Weights of a small transformer language model.
Size: 12 layers, MLP 640 tanh GELU, vocabulary 5733.
Architecture: LayerNorm before each block, learned positions, biases, tied embeddings.
Training: a variant of Muon for these matrices, 171M tokens.
MLP neurons of a small language model. Each row is named by its layer, matrix (up: input weights; down: output weights) and neuron, and shows model dimensions 32-127. Each number is 50 + 15 x the weight over its row's rms, rounded and kept within 0 to 99.
A block is one neuron, or neurons of one layer that tend to fire together. After each block is what it responds to, as a language model described it from the Wikipedia text at the highest values.

L8.up37:66 60 54 37 55 46 81 53 44 42 37 64 55 22 34 52 32 33 56 40 52 34 47 50 55 34 46 82 43 37 39 51 44 58 68 42 15 47 66 75 45 56 42 45 48 42 40 60 52 52 69 69 90 39 33 20 36 45 49 36 31 60 58 54 33 50 61 44 41 77 40 12 05 34 64 57 41 58 67 65 45 43 36 37 58 38 78 75 55 53 34 53 48 52 29 48
L8.down37:41 55 73 61 71 45 27 26 55 56 36 37 45 58 50 52 54 63 28 59 42 47 44 51 38 57 71 16 40 55 38 38 48 57 39 45 39 42 46 36 40 43 43 41 58 75 75 49 61 32 54 56 71 39 53 70 48 55 76 47 66 63 46 59 30 77 59 49 50 35 61 47 57 55 17 46 57 69 68 42 62 47 60 54 44 24 25 44 47 57 33 46 51 51 55 42
L8.up197:27 42 40 69 42 51 73 30 69 58 37 72 63 63 51 34 65 28 67 62 55 56 29 59 34 27 43 73 62 55 22 28 59 26 45 70 78 41 87 45 63 43 47 22 57 48 22 30 34 60 63 46 51 39 61 26 39 52 70 36 43 59 44 34 58 61 56 42 60 56 38 43 47 55 45 32 35 70 51 48 34 35 75 34 36 71 65 81 65 58 67 49 36 63 37 38
L8.down197:36 64 42 29 60 45 52 86 38 38 74 35 38 42 52 83 53 66 59 44 48 49 41 56 51 34 64 36 68 78 50 19 44 53 36 56 30 48 56 22 35 59 48 36 82 50 42 43 67 58 56 49 40 34 64 64 73 31 36 71 59 55 40 69 33 45 50 86 36 46 77 74 28 58 63 59 66 30 26 82 51 36 39 38 61 20 51 35 67 65 68 32 28 73 61 17
L8.up276:56 33 42 65 38 78 44 64 55 25 40 75 19 36 49 52 44 50 55 24 69 25 14 49 93 52 56 57 52 45 37 36 00 55 41 62 51 55 49 64 64 61 47 38 42 50 37 48 56 20 43 52 38 33 40 25 39 63 68 38 40 39 44 53 63 65 62 40 66 99 69 42 51 70 56 39 61 58 47 28 77 49 19 57 30 46 56 77 35 46 24 49 52 74 41 21
L8.down276:22 65 41 27 52 44 35 44 40 84 39 43 33 50 62 48 29 27 95 71 55 59 41 31 72 32 36 34 38 22 90 44 21 62 21 71 30 43 45 50 65 62 48 79 60 27 50 53 67 16 65 55 68 56 36 48 38 49 62 51 47 49 51 51 59 50 75 61 59 47 54 26 42 35 26 45 54 63 61 40 34 51 49 53 62 53 39 52 50 52 60 33 70 19 49 34
L8.up330:37 60 58 32 45 58 48 25 66 68 59 51 27 46 09 44 37 61 57 56 44 50 24 62 58 26 33 73 53 43 50 35 82 36 40 36 62 38 97 58 36 50 65 39 70 58 53 78 61 69 69 55 50 67 62 39 46 40 50 51 52 22 60 59 34 66 76 55 42 27 53 40 38 41 25 35 62 75 48 66 81 43 42 31 37 22 24 62 52 36 42 69 75 25 25 52
L8.down330:45 41 58 44 29 30 34 72 36 53 68 42 64 64 84 36 64 65 54 49 80 57 38 60 48 67 62 57 43 62 63 15 57 56 50 64 79 64 51 46 47 32 39 29 31 63 63 45 37 46 64 44 48 35 49 23 79 61 25 62 73 35 42 60 74 50 41 44 68 60 41 39 68 37 48 32 41 53 71 60 32 54 32 67 57 34 83 18 66 55 57 56 48 45 53 63
The third digit (decade) of four-digit years, mostly after a full date like "March 19[8]5", plus the space before years following a month.

L9.up24:61 51 23 44 41 49 41 61 52 29 37 43 26 47 52 63 73 54 71 35 61 27 53 42 56 44 72 40 47 70 63 67 32 38 37 48 47 75 74 27 75 62 46 50 51 68 65 62 56 48 44 54 54 15 56 46 54 45 69 43 56 57 50 40 37 71 13 57 32 35 45 56 36 65 54 30 62 61 35 58 75 65 49 63 44 46 60 68 68 62 35 35 43 20 47 50
L9.down24:38 56 44 56 65 47 64 69 62 50 54 31 55 65 67 76 44 52 50 24 50 60 73 71 42 71 22 57 50 44 52 73 54 46 49 51 40 67 26 52 49 53 60 00 36 44 39 43 41 37 31 53 32 68 42 48 39 34 30 34 56 39 27 60 42 38 52 48 27 78 47 55 72 34 53 46 65 57 52 66 45 32 50 53 34 55 72 29 17 55 51 53 48 69 40 76
L9.up349:32 44 27 69 43 64 52 61 39 59 56 47 38 38 55 62 57 38 53 54 40 40 40 29 56 66 52 47 44 84 49 47 46 63 62 61 52 76 54 68 15 37 50 72 65 37 29 67 58 62 40 60 57 88 55 70 35 28 76 56 46 76 28 32 39 28 55 70 35 48 71 69 58 42 47 71 51 44 51 57 34 47 29 59 85 33 21 42 62 67 61 25 67 43 43 34
L9.down349:80 65 66 70 65 47 35 59 66 60 69 46 63 60 48 30 46 59 66 37 57 72 46 42 76 36 63 43 41 36 11 54 21 37 59 44 21 54 65 54 36 57 42 41 32 48 26 59 44 45 37 55 46 38 72 49 30 36 45 52 39 27 48 59 38 56 65 38 49 62 73 36 40 74 57 46 76 29 57 47 23 63 36 54 59 38 69 86 14 84 31 42 61 60 80 55
L9.up515:52 38 61 04 44 37 33 49 41 35 42 39 46 43 32 48 62 50 50 59 42 39 73 27 30 73 44 46 62 59 42 09 48 64 46 56 44 78 69 45 47 57 37 45 61 51 37 66 37 49 61 42 48 53 45 82 36 61 58 43 37 58 45 58 31 36 42 52 17 41 62 74 51 62 38 56 53 88 45 39 59 59 50 76 56 60 75 61 45 56 42 64 65 43 43 33
L9.down515:57 48 62 39 67 46 42 38 53 59 47 32 55 73 42 38 55 30 33 40 38 42 43 69 60 70 61 51 48 55 16 25 37 22 73 35 61 61 58 66 37 36 66 38 26 36 49 42 43 62 33 60 53 55 50 63 51 58 37 34 57 83 36 66 60 47 53 82 41 54 50 43 56 43 61 60 56 42 44 25 89 16 67 59 42 42 61 40 35 29 39 57 68 68 49 50
L9.up615:51 33 65 50 37 51 71 54 53 52 51 48 66 33 67 67 48 59 40 87 44 24 46 73 52 55 34 33 44 84 31 57 25 36 48 51 52 51 56 34 24 22 41 62 49 43 60 37 49 66 57 39 37 65 27 39 39 51 62 39 38 56 46 54 30 67 48 76 73 31 50 76 21 56 38 80 62 51 37 58 84 35 44 64 94 51 54 85 41 66 68 32 45 44 48 14
L9.down615:64 62 70 40 82 42 32 56 65 41 48 40 53 56 60 37 41 56 47 53 77 84 38 26 41 22 81 47 35 24 51 69 90 49 52 64 49 65 39 60 47 72 56 79 56 23 53 65 60 33 28 78 46 33 66 70 54 56 01 61 55 27 60 44 38 42 62 43 41 62 48 35 65 41 35 54 48 43 69 53 36 37 19 50 10 46 64 41 37 49 26 49 45 38 52 81
The closing == of Wikipedia level-2 section headings like ==Certifications==, ==Reception==, == Charts ==, often after chart tables; weakly, table cells and digits.

L8.up146:30 56 57 47 86 44 73 40 44 47 55 40 61 42 46 42 54 64 49 47 61 52 72 65 48 53 40 88 30 61 45 47 75 20 42 13 38 63 22 71 64 32 36 45 33 62 55 71 65 44 25 64 53 71 50 59 69 30 24 52 77 43 61 53 27 62 42 42 48 53 57 52 66 52 57 45 38 46 46 72 67 43 38 59 65 48 33 52 61 67 38 22 52 33 17 37
L8.down146:40 49 76 59 45 36 49 51 53 55 48 43 63 46 43 60 44 62 59 49 33 60 24 66 40 75 47 62 38 19 64 40 73 42 57 64 29 55 18 41 44 43 54 42 55 45 38 46 69 29 46 61 62 68 50 40 50 74 25 49 24 69 50 62 21 69 79 56 52 15 68 73 30 48 45 49 46 62 68 48 53 18 39 63 41 41 52 31 62 77 40 44 63 37 53 44
L8.up497:06 56 62 39 32 47 67 75 57 31 66 68 81 42 44 22 58 68 58 47 52 72 47 42 37 49 38 59 27 66 77 49 86 46 62 47 45 73 37 36 40 60 45 36 63 48 65 54 62 50 57 61 45 62 49 50 80 26 62 63 61 43 30 32 64 15 32 47 41 66 62 69 60 59 63 48 62 71 63 70 59 33 44 58 24 32 54 46 72 56 41 50 51 64 49 39
L8.down497:51 39 41 57 49 49 71 13 49 72 29 34 57 53 59 64 36 50 50 67 53 57 56 55 44 47 26 39 58 25 61 49 73 61 40 50 59 35 51 95 71 26 57 47 43 69 43 24 29 56 50 67 54 58 42 72 70 45 55 72 30 53 57 63 99 45 43 53 50 81 64 48 27 55 53 65 55 66 34 51 37 68 50 42 47 53 52 56 48 39 46 17 61 57 26 72
L8.up544:44 55 61 61 42 40 56 32 39 32 77 20 30 66 52 66 61 62 37 69 59 42 56 48 32 53 38 42 26 57 49 38 85 48 55 67 64 58 46 47 36 44 36 38 40 41 49 41 89 32 58 60 27 57 29 47 61 34 59 71 63 58 71 43 89 36 52 46 55 60 36 55 84 53 41 35 67 41 56 71 48 58 39 44 72 55 50 61 68 54 35 53 27 45 37 39
L8.down544:32 84 50 37 41 45 61 00 41 73 81 83 28 35 38 42 57 59 66 45 61 48 61 37 43 42 65 57 56 16 50 58 42 42 56 37 42 47 59 58 65 30 30 37 58 51 83 45 21 64 34 77 30 64 58 58 85 31 59 55 38 41 42 60 68 43 38 48 30 58 58 64 33 45 53 62 53 37 48 38 35 50 66 43 39 55 20 50 93 57 41 25 26 35 51 37
L8.up582:27 50 41 50 56 44 59 53 46 55 57 68 56 49 44 23 62 32 54 60 35 79 49 52 49 51 44 78 67 51 68 21 41 28 49 05 41 50 41 40 69 28 59 44 40 82 48 49 56 51 45 84 17 54 48 60 58 39 21 63 73 48 49 20 55 59 43 72 31 36 77 65 50 50 56 54 72 63 31 87 55 59 59 47 71 44 48 51 47 38 57 57 36 61 44 50
L8.down582:47 69 49 49 68 66 64 49 67 53 28 49 64 51 65 24 59 60 79 49 37 34 58 57 40 50 35 33 52 60 47 42 50 68 57 51 57 54 28 58 21 48 47 51 32 65 46 31 75 36 41 44 85 44 53 55 22 56 31 67 77 48 55 39 28 48 75 50 61 42 59 99 48 79 37 56 55 32 77 55 48 34 69 55 34 32 38 26 39 81 47 76 49 55 39 65
Final piece of past participles or predicate adjectives after was/been/is/more, often split words: det-ailed, restric-ted, pos-itive, written, described.

L9.up61:74 30 44 54 48 63 74 59 72 55 32 71 45 41 72 47 53 54 32 72 68 29 28 41 17 46 57 73 48 55 73 60 31 82 27 33 53 64 54 47 39 34 65 49 58 51 32 62 65 53 38 71 47 42 54 46 39 41 65 58 49 35 42 59 67 26 45 24 43 52 35 65 50 33 56 24 47 35 47 26 74 50 51 54 66 54 53 42 75 54 29 43 53 55 46 68
L9.down61:33 75 37 00 50 26 49 67 36 45 28 52 40 41 41 68 63 34 58 14 27 31 51 43 60 76 49 58 72 60 82 55 63 51 63 56 60 16 27 52 54 38 36 67 55 59 65 32 54 58 67 73 73 52 47 52 48 16 74 49 39 53 58 30 48 47 55 46 22 40 49 50 21 58 55 50 43 57 45 57 53 34 42 40 48 51 57 56 63 82 60 59 44 19 81 47
L9.up203:28 29 52 49 54 46 38 39 69 36 30 45 29 57 47 35 62 05 37 59 95 16 39 41 53 46 48 49 59 36 89 32 16 60 42 40 70 55 48 65 49 54 30 17 27 49 45 60 44 59 32 63 80 64 61 61 66 85 61 43 59 34 56 42 53 54 65 41 54 64 58 70 53 58 32 17 50 69 60 50 36 53 56 38 38 48 52 68 49 55 43 48 63 54 42 33
L9.down203:30 46 41 51 42 41 66 51 60 70 46 47 67 48 20 28 28 80 36 56 57 54 61 61 47 24 69 52 61 63 35 55 74 24 60 49 62 22 29 58 31 46 41 66 75 51 55 53 53 42 75 53 36 67 47 52 41 37 53 53 53 64 50 54 55 53 58 42 51 41 65 36 35 57 31 20 54 73 60 41 67 46 61 34 39 55 54 61 43 64 25 46 35 34 53 53
L9.up429:69 44 42 57 32 62 29 02 69 60 54 58 58 72 29 43 26 09 37 61 60 52 39 54 72 45 41 58 61 59 54 63 44 75 69 54 62 65 74 57 35 50 63 31 53 55 66 33 48 43 41 66 69 42 50 58 49 29 38 51 53 49 40 49 58 56 71 23 84 59 48 47 39 51 43 53 50 51 63 34 88 38 51 39 59 56 43 66 54 72 26 45 75 29 49 46
L9.down429:23 65 51 32 74 52 60 51 47 51 59 41 32 53 58 27 34 42 44 40 57 49 32 36 39 76 47 37 56 61 61 47 63 58 37 45 47 35 62 47 49 26 40 51 57 51 69 57 22 46 42 49 43 43 46 40 44 64 81 49 32 44 60 78 34 52 44 19 63 41 45 40 46 38 53 37 28 42 68 51 42 62 50 66 49 55 51 56 33 37 49 44 58 55 62 72
L9.up451:59 61 56 73 38 22 50 54 58 84 60 64 34 56 59 38 46 31 41 27 66 43 59 49 55 68 59 60 25 53 77 24 58 50 41 36 63 63 44 69 65 45 61 42 24 30 47 67 65 26 57 70 47 40 31 29 44 28 50 60 56 71 72 19 49 44 72 05 24 52 56 52 45 20 68 43 55 58 40 38 62 52 55 58 52 54 80 46 40 47 29 63 47 49 61 30
L9.down451:39 56 48 34 34 64 44 29 52 46 52 23 72 29 81 34 55 35 51 52 63 45 56 70 43 53 54 38 41 39 61 49 74 27 58 73 49 44 44 85 24 46 69 68 57 59 61 52 26 28 54 61 58 44 82 51 41 40 52 42 50 35 30 27 43 48 84 83 60 33 28 47 43 87 75 38 60 31 64 33 62 40 50 18 31 41 55 28 24 64 67 28 40 39 88 54
The third digit (decade) of four-digit years after the 19 or 20 prefix, as in 19[7]3, 20[1]5, 19[9]0.

L6.up498:61 55 64 73 33 45 59 59 57 40 61 47 53 48 50 08 19 65 45 49 37 27 62 45 32 62 67 60 59 29 39 53 43 65 62 70 36 76 34 70 25 57 49 44 23 31 41 67 62 35 45 36 27 55 26 60 61 45 77 38 68 35 21 52 34 44 70 20 56 49 35 68 46 25 76 53 59 37 46 22 59 38 58 51 61 43 59 82 63 89 29 52 24 33 50 45
L6.down498:25 46 39 52 31 61 60 61 44 62 62 58 60 22 43 45 42 42 51 42 71 53 31 50 58 46 59 59 41 81 64 15 31 53 57 50 74 45 65 47 55 37 58 40 61 62 54 51 69 51 31 47 61 22 61 59 60 21 70 65 45 48 55 39 63 47 76 47 60 60 32 66 35 50 48 60 70 89 46 84 47 37 42 25 46 63 30 43 40 58 19 75 64 51 19 73
Spaces and digit pieces inside a date's year or day number after a month name or "In", e.g. "February 6, 2020", "In 1939", "17 February 1945"; weaker on mid-word pieces.

L6.up430:76 28 41 23 56 17 83 40 55 54 29 38 60 48 37 64 42 36 33 47 57 62 64 62 46 44 46 58 83 36 43 25 64 42 65 22 95 52 64 67 58 39 61 66 33 39 21 52 48 35 79 45 49 52 54 82 37 41 62 58 57 52 62 45 22 67 72 10 55 45 55 67 37 58 52 43 77 48 64 47 76 37 34 52 63 41 55 59 62 54 24 48 21 61 61 61
L6.down430:39 28 61 58 33 53 47 38 43 53 74 62 80 31 54 54 53 45 43 38 33 43 29 32 52 69 48 55 69 45 63 40 53 28 73 68 21 57 60 30 49 43 45 27 62 69 30 80 61 27 36 48 52 65 63 41 62 63 56 63 31 47 49 64 37 44 59 54 25 58 40 33 64 50 42 44 66 39 62 56 47 58 55 56 42 69 57 39 25 42 67 35 44 60 58 39
Words pointing back to a just-named thing, like sentence-initial It or This, and name or title; also CJK characters in name parentheses.

L8.up113:63 28 25 55 51 42 59 23 53 44 77 64 64 46 58 55 61 42 71 51 49 70 34 24 48 76 52 47 40 42 61 50 29 30 50 32 58 46 46 21 46 55 62 49 58 59 38 37 93 14 63 27 50 26 52 63 50 69 49 37 48 65 57 30 48 34 77 40 54 75 52 55 50 19 50 36 42 31 39 83 48 59 21 41 72 35 60 61 42 56 50 41 53 34 51 61
L8.down113:64 46 50 38 43 47 39 39 68 56 72 53 44 53 38 46 35 68 11 35 67 50 58 52 44 39 43 65 66 31 44 84 37 39 78 49 66 23 49 57 61 53 49 38 49 42 75 73 34 52 42 69 32 56 71 36 38 43 54 43 40 37 52 41 49 47 47 24 52 60 60 57 63 57 48 32 44 45 30 58 51 37 52 53 45 99 68 57 53 33 43 48 27 55 61 53
L8.up351:52 20 36 20 48 57 49 17 34 50 75 24 41 60 37 51 36 35 71 31 67 60 39 44 66 25 58 42 50 54 31 68 61 31 48 24 32 52 76 58 52 44 32 55 53 43 46 46 56 50 38 62 41 62 78 48 41 33 35 39 44 51 26 48 47 44 52 64 65 55 41 63 40 70 26 70 53 45 45 58 53 27 68 48 55 52 45 76 33 42 65 64 32 35 33 63
L8.down351:71 53 62 41 34 66 39 52 26 51 49 48 63 51 68 48 59 55 00 36 67 50 35 62 42 50 51 68 78 47 27 67 55 50 59 61 40 53 32 59 55 56 49 65 64 97 78 59 60 44 45 64 53 48 37 53 51 43 68 46 52 67 43 52 37 46 35 71 70 48 35 41 54 44 54 48 67 35 82 41 47 14 54 41 46 40 44 41 21 60 33 41 75 85 41 64
L8.up462:47 42 25 28 50 28 51 30 69 59 54 52 44 20 60 73 55 42 39 52 47 44 32 39 12 42 53 72 39 84 33 44 45 65 38 55 67 89 63 42 44 49 51 40 36 64 88 57 37 55 65 47 55 39 67 68 66 34 61 48 62 54 58 62 44 24 42 30 57 43 78 51 51 54 62 55 38 45 48 45 60 34 86 32 69 37 49 80 67 27 59 52 65 36 42 52
L8.down462:55 48 77 62 54 37 44 50 45 64 44 23 44 36 43 75 41 50 48 69 51 56 47 54 34 49 88 65 20 54 45 64 10 33 38 39 60 60 53 43 54 41 40 52 71 53 53 44 33 84 43 46 53 54 49 61 43 56 71 47 51 74 15 41 10 46 51 57 55 51 52 62 32 49 31 50 34 33 50 64 54 49 35 80 79 27 31 51 47 59 47 63 68 64 54 33
L8.up542:47 27 51 47 47 70 13 22 54 37 49 42 45 49 55 39 39 52 50 51 49 48 58 43 70 88 52 44 53 38 37 36 51 31 32 30 51 60 85 50 53 76 32 45 69 75 56 41 89 46 60 71 57 18 75 52 10 43 34 66 16 57 43 47 88 55 45 67 55 47 35 41 52 67 46 72 32 45 53 40 47 63 55 27 54 49 67 40 51 56 48 65 39 35 56 42
L8.down542:56 57 27 50 41 40 67 53 26 35 40 76 33 66 28 32 48 68 16 45 46 32 47 53 59 46 65 43 59 37 74 29 68 20 43 32 29 65 14 45 27 57 57 38 28 05 44 48 54 31 41 32 46 48 22 70 37 70 54 38 68 57 36 54 47 66 79 41 56 47 65 59 45 67 21 57 64 57 80 57 60 52 74 19 53 50 53 60 48 69 51 41 58 46 26 38
Mainly periods inside numbers and web addresses in infoboxes (834.3, 170.40, emerycounty.com), plus subject pronoun it/It and first fragments of split words (cor-related, comb-ined).

L6.up447:26 47 50 39 68 40 55 53 48 47 41 29 87 52 76 30 55 56 62 36 52 86 65 71 58 66 19 61 48 23 54 45 69 41 44 46 57 59 43 50 44 46 48 33 53 91 79 24 71 43 39 58 46 85 70 44 52 39 43 31 77 45 37 44 47 70 57 50 77 54 73 62 77 32 51 43 59 47 46 59 73 46 60 63 43 59 49 32 47 68 51 53 62 28 66 41
L6.down447:47 54 35 72 44 33 10 40 34 36 64 39 76 57 36 70 67 60 76 25 37 41 66 46 20 70 47 50 54 52 57 51 74 67 49 58 54 35 43 24 32 63 55 23 57 53 71 50 53 24 30 43 33 49 37 52 70 61 35 60 29 70 67 49 29 65 59 75 53 41 50 42 32 23 67 39 49 77 68 48 66 49 46 56 20 43 55 39 50 71 41 65 53 38 48 29
Past participles completing a passive after was, been, were, such as revived, founded, released; also article-opening is and infobox field names.

L9.up164:13 41 45 42 66 56 54 57 51 22 59 65 39 59 89 29 66 53 63 59 48 25 59 42 57 68 58 33 71 55 77 49 12 41 47 71 54 51 55 54 63 63 41 68 49 24 49 33 46 59 32 25 53 38 48 63 50 54 69 51 53 57 49 58 41 40 38 46 51 46 34 45 38 51 23 65 50 45 39 45 39 56 46 46 52 48 46 25 65 41 45 73 62 39 50 47
L9.down164:25 71 36 42 75 43 65 67 59 62 63 37 55 75 29 73 48 40 50 39 63 21 41 52 46 59 55 43 62 34 45 44 45 55 61 61 65 72 54 50 45 50 61 27 80 43 53 31 45 56 44 00 60 52 62 40 58 56 71 43 36 45 52 76 50 55 82 54 36 22 23 46 55 49 51 61 48 71 17 48 52 25 55 32 51 25 33 69 58 66 78 53 60 48 51 62
L9.up221:68 51 54 35 30 68 48 47 39 55 56 66 64 50 46 29 67 48 65 28 59 46 49 49 65 82 59 87 57 51 68 55 38 46 42 25 54 57 41 68 59 45 47 37 40 62 67 24 48 52 49 67 91 46 19 61 46 56 40 56 25 49 40 29 50 48 50 63 40 26 43 59 26 45 28 71 44 36 44 84 41 69 47 39 33 55 48 54 60 60 53 36 49 39 50 61
L9.down221:55 63 54 31 78 57 69 60 53 50 67 39 36 62 37 37 40 44 42 65 38 24 51 79 41 72 35 35 88 45 35 73 30 45 41 43 52 71 57 40 41 36 40 35 30 39 48 66 61 36 75 48 65 63 46 60 41 61 50 12 48 56 41 57 43 60 50 51 38 33 55 87 41 45 27 80 57 77 50 54 55 54 43 51 41 60 29 30 29 36 42 60 68 70 35 47
L9.up406:68 52 41 36 18 52 43 43 31 66 69 58 48 37 49 22 40 62 55 48 57 61 54 40 64 53 28 45 68 66 57 53 12 43 64 48 35 54 44 52 57 71 53 54 34 57 76 63 66 67 61 69 70 50 65 68 33 55 39 29 51 42 58 53 42 34 80 48 35 48 37 37 51 14 19 41 53 44 74 42 47 59 77 36 60 70 27 64 65 67 63 67 58 69 72 21
L9.down406:55 58 31 64 44 44 55 32 29 40 70 70 40 63 66 45 39 41 59 29 33 45 71 47 36 27 52 33 40 48 45 49 16 55 42 43 53 57 42 55 51 74 65 56 29 65 91 73 78 16 53 57 69 56 76 33 41 49 38 39 56 64 44 68 37 38 61 35 46 34 17 21 46 26 59 35 88 63 61 68 64 50 91 50 48 68 31 56 37 34 51 47 60 67 29 50
L9.up555:37 40 56 51 27 72 47 60 72 58 47 26 66 46 31 44 37 46 38 72 66 48 43 68 53 73 33 50 58 64 45 43 41 69 25 61 51 50 37 54 61 29 20 49 49 51 73 30 66 27 48 43 61 64 49 86 35 62 65 62 65 49 48 50 60 65 54 28 31 43 58 37 58 58 81 44 60 58 43 26 50 27 48 45 51 51 30 48 59 71 46 31 57 48 64 83
L9.down555:87 54 62 79 45 61 39 99 49 86 50 73 36 43 40 56 41 43 54 46 36 60 60 32 61 42 55 72 54 61 46 42 75 35 51 50 56 48 48 54 46 44 60 51 56 51 44 85 47 69 39 52 66 59 58 69 79 41 53 64 39 22 53 29 37 26 56 49 53 44 31 62 60 62 45 34 44 46 18 58 62 75 52 37 71 44 65 66 59 46 57 50 51 45 39 47
Adverbs and particles inside a verb phrase, right after an auxiliary such as has, was or will, before the main verb: always, often, recently, never, usually.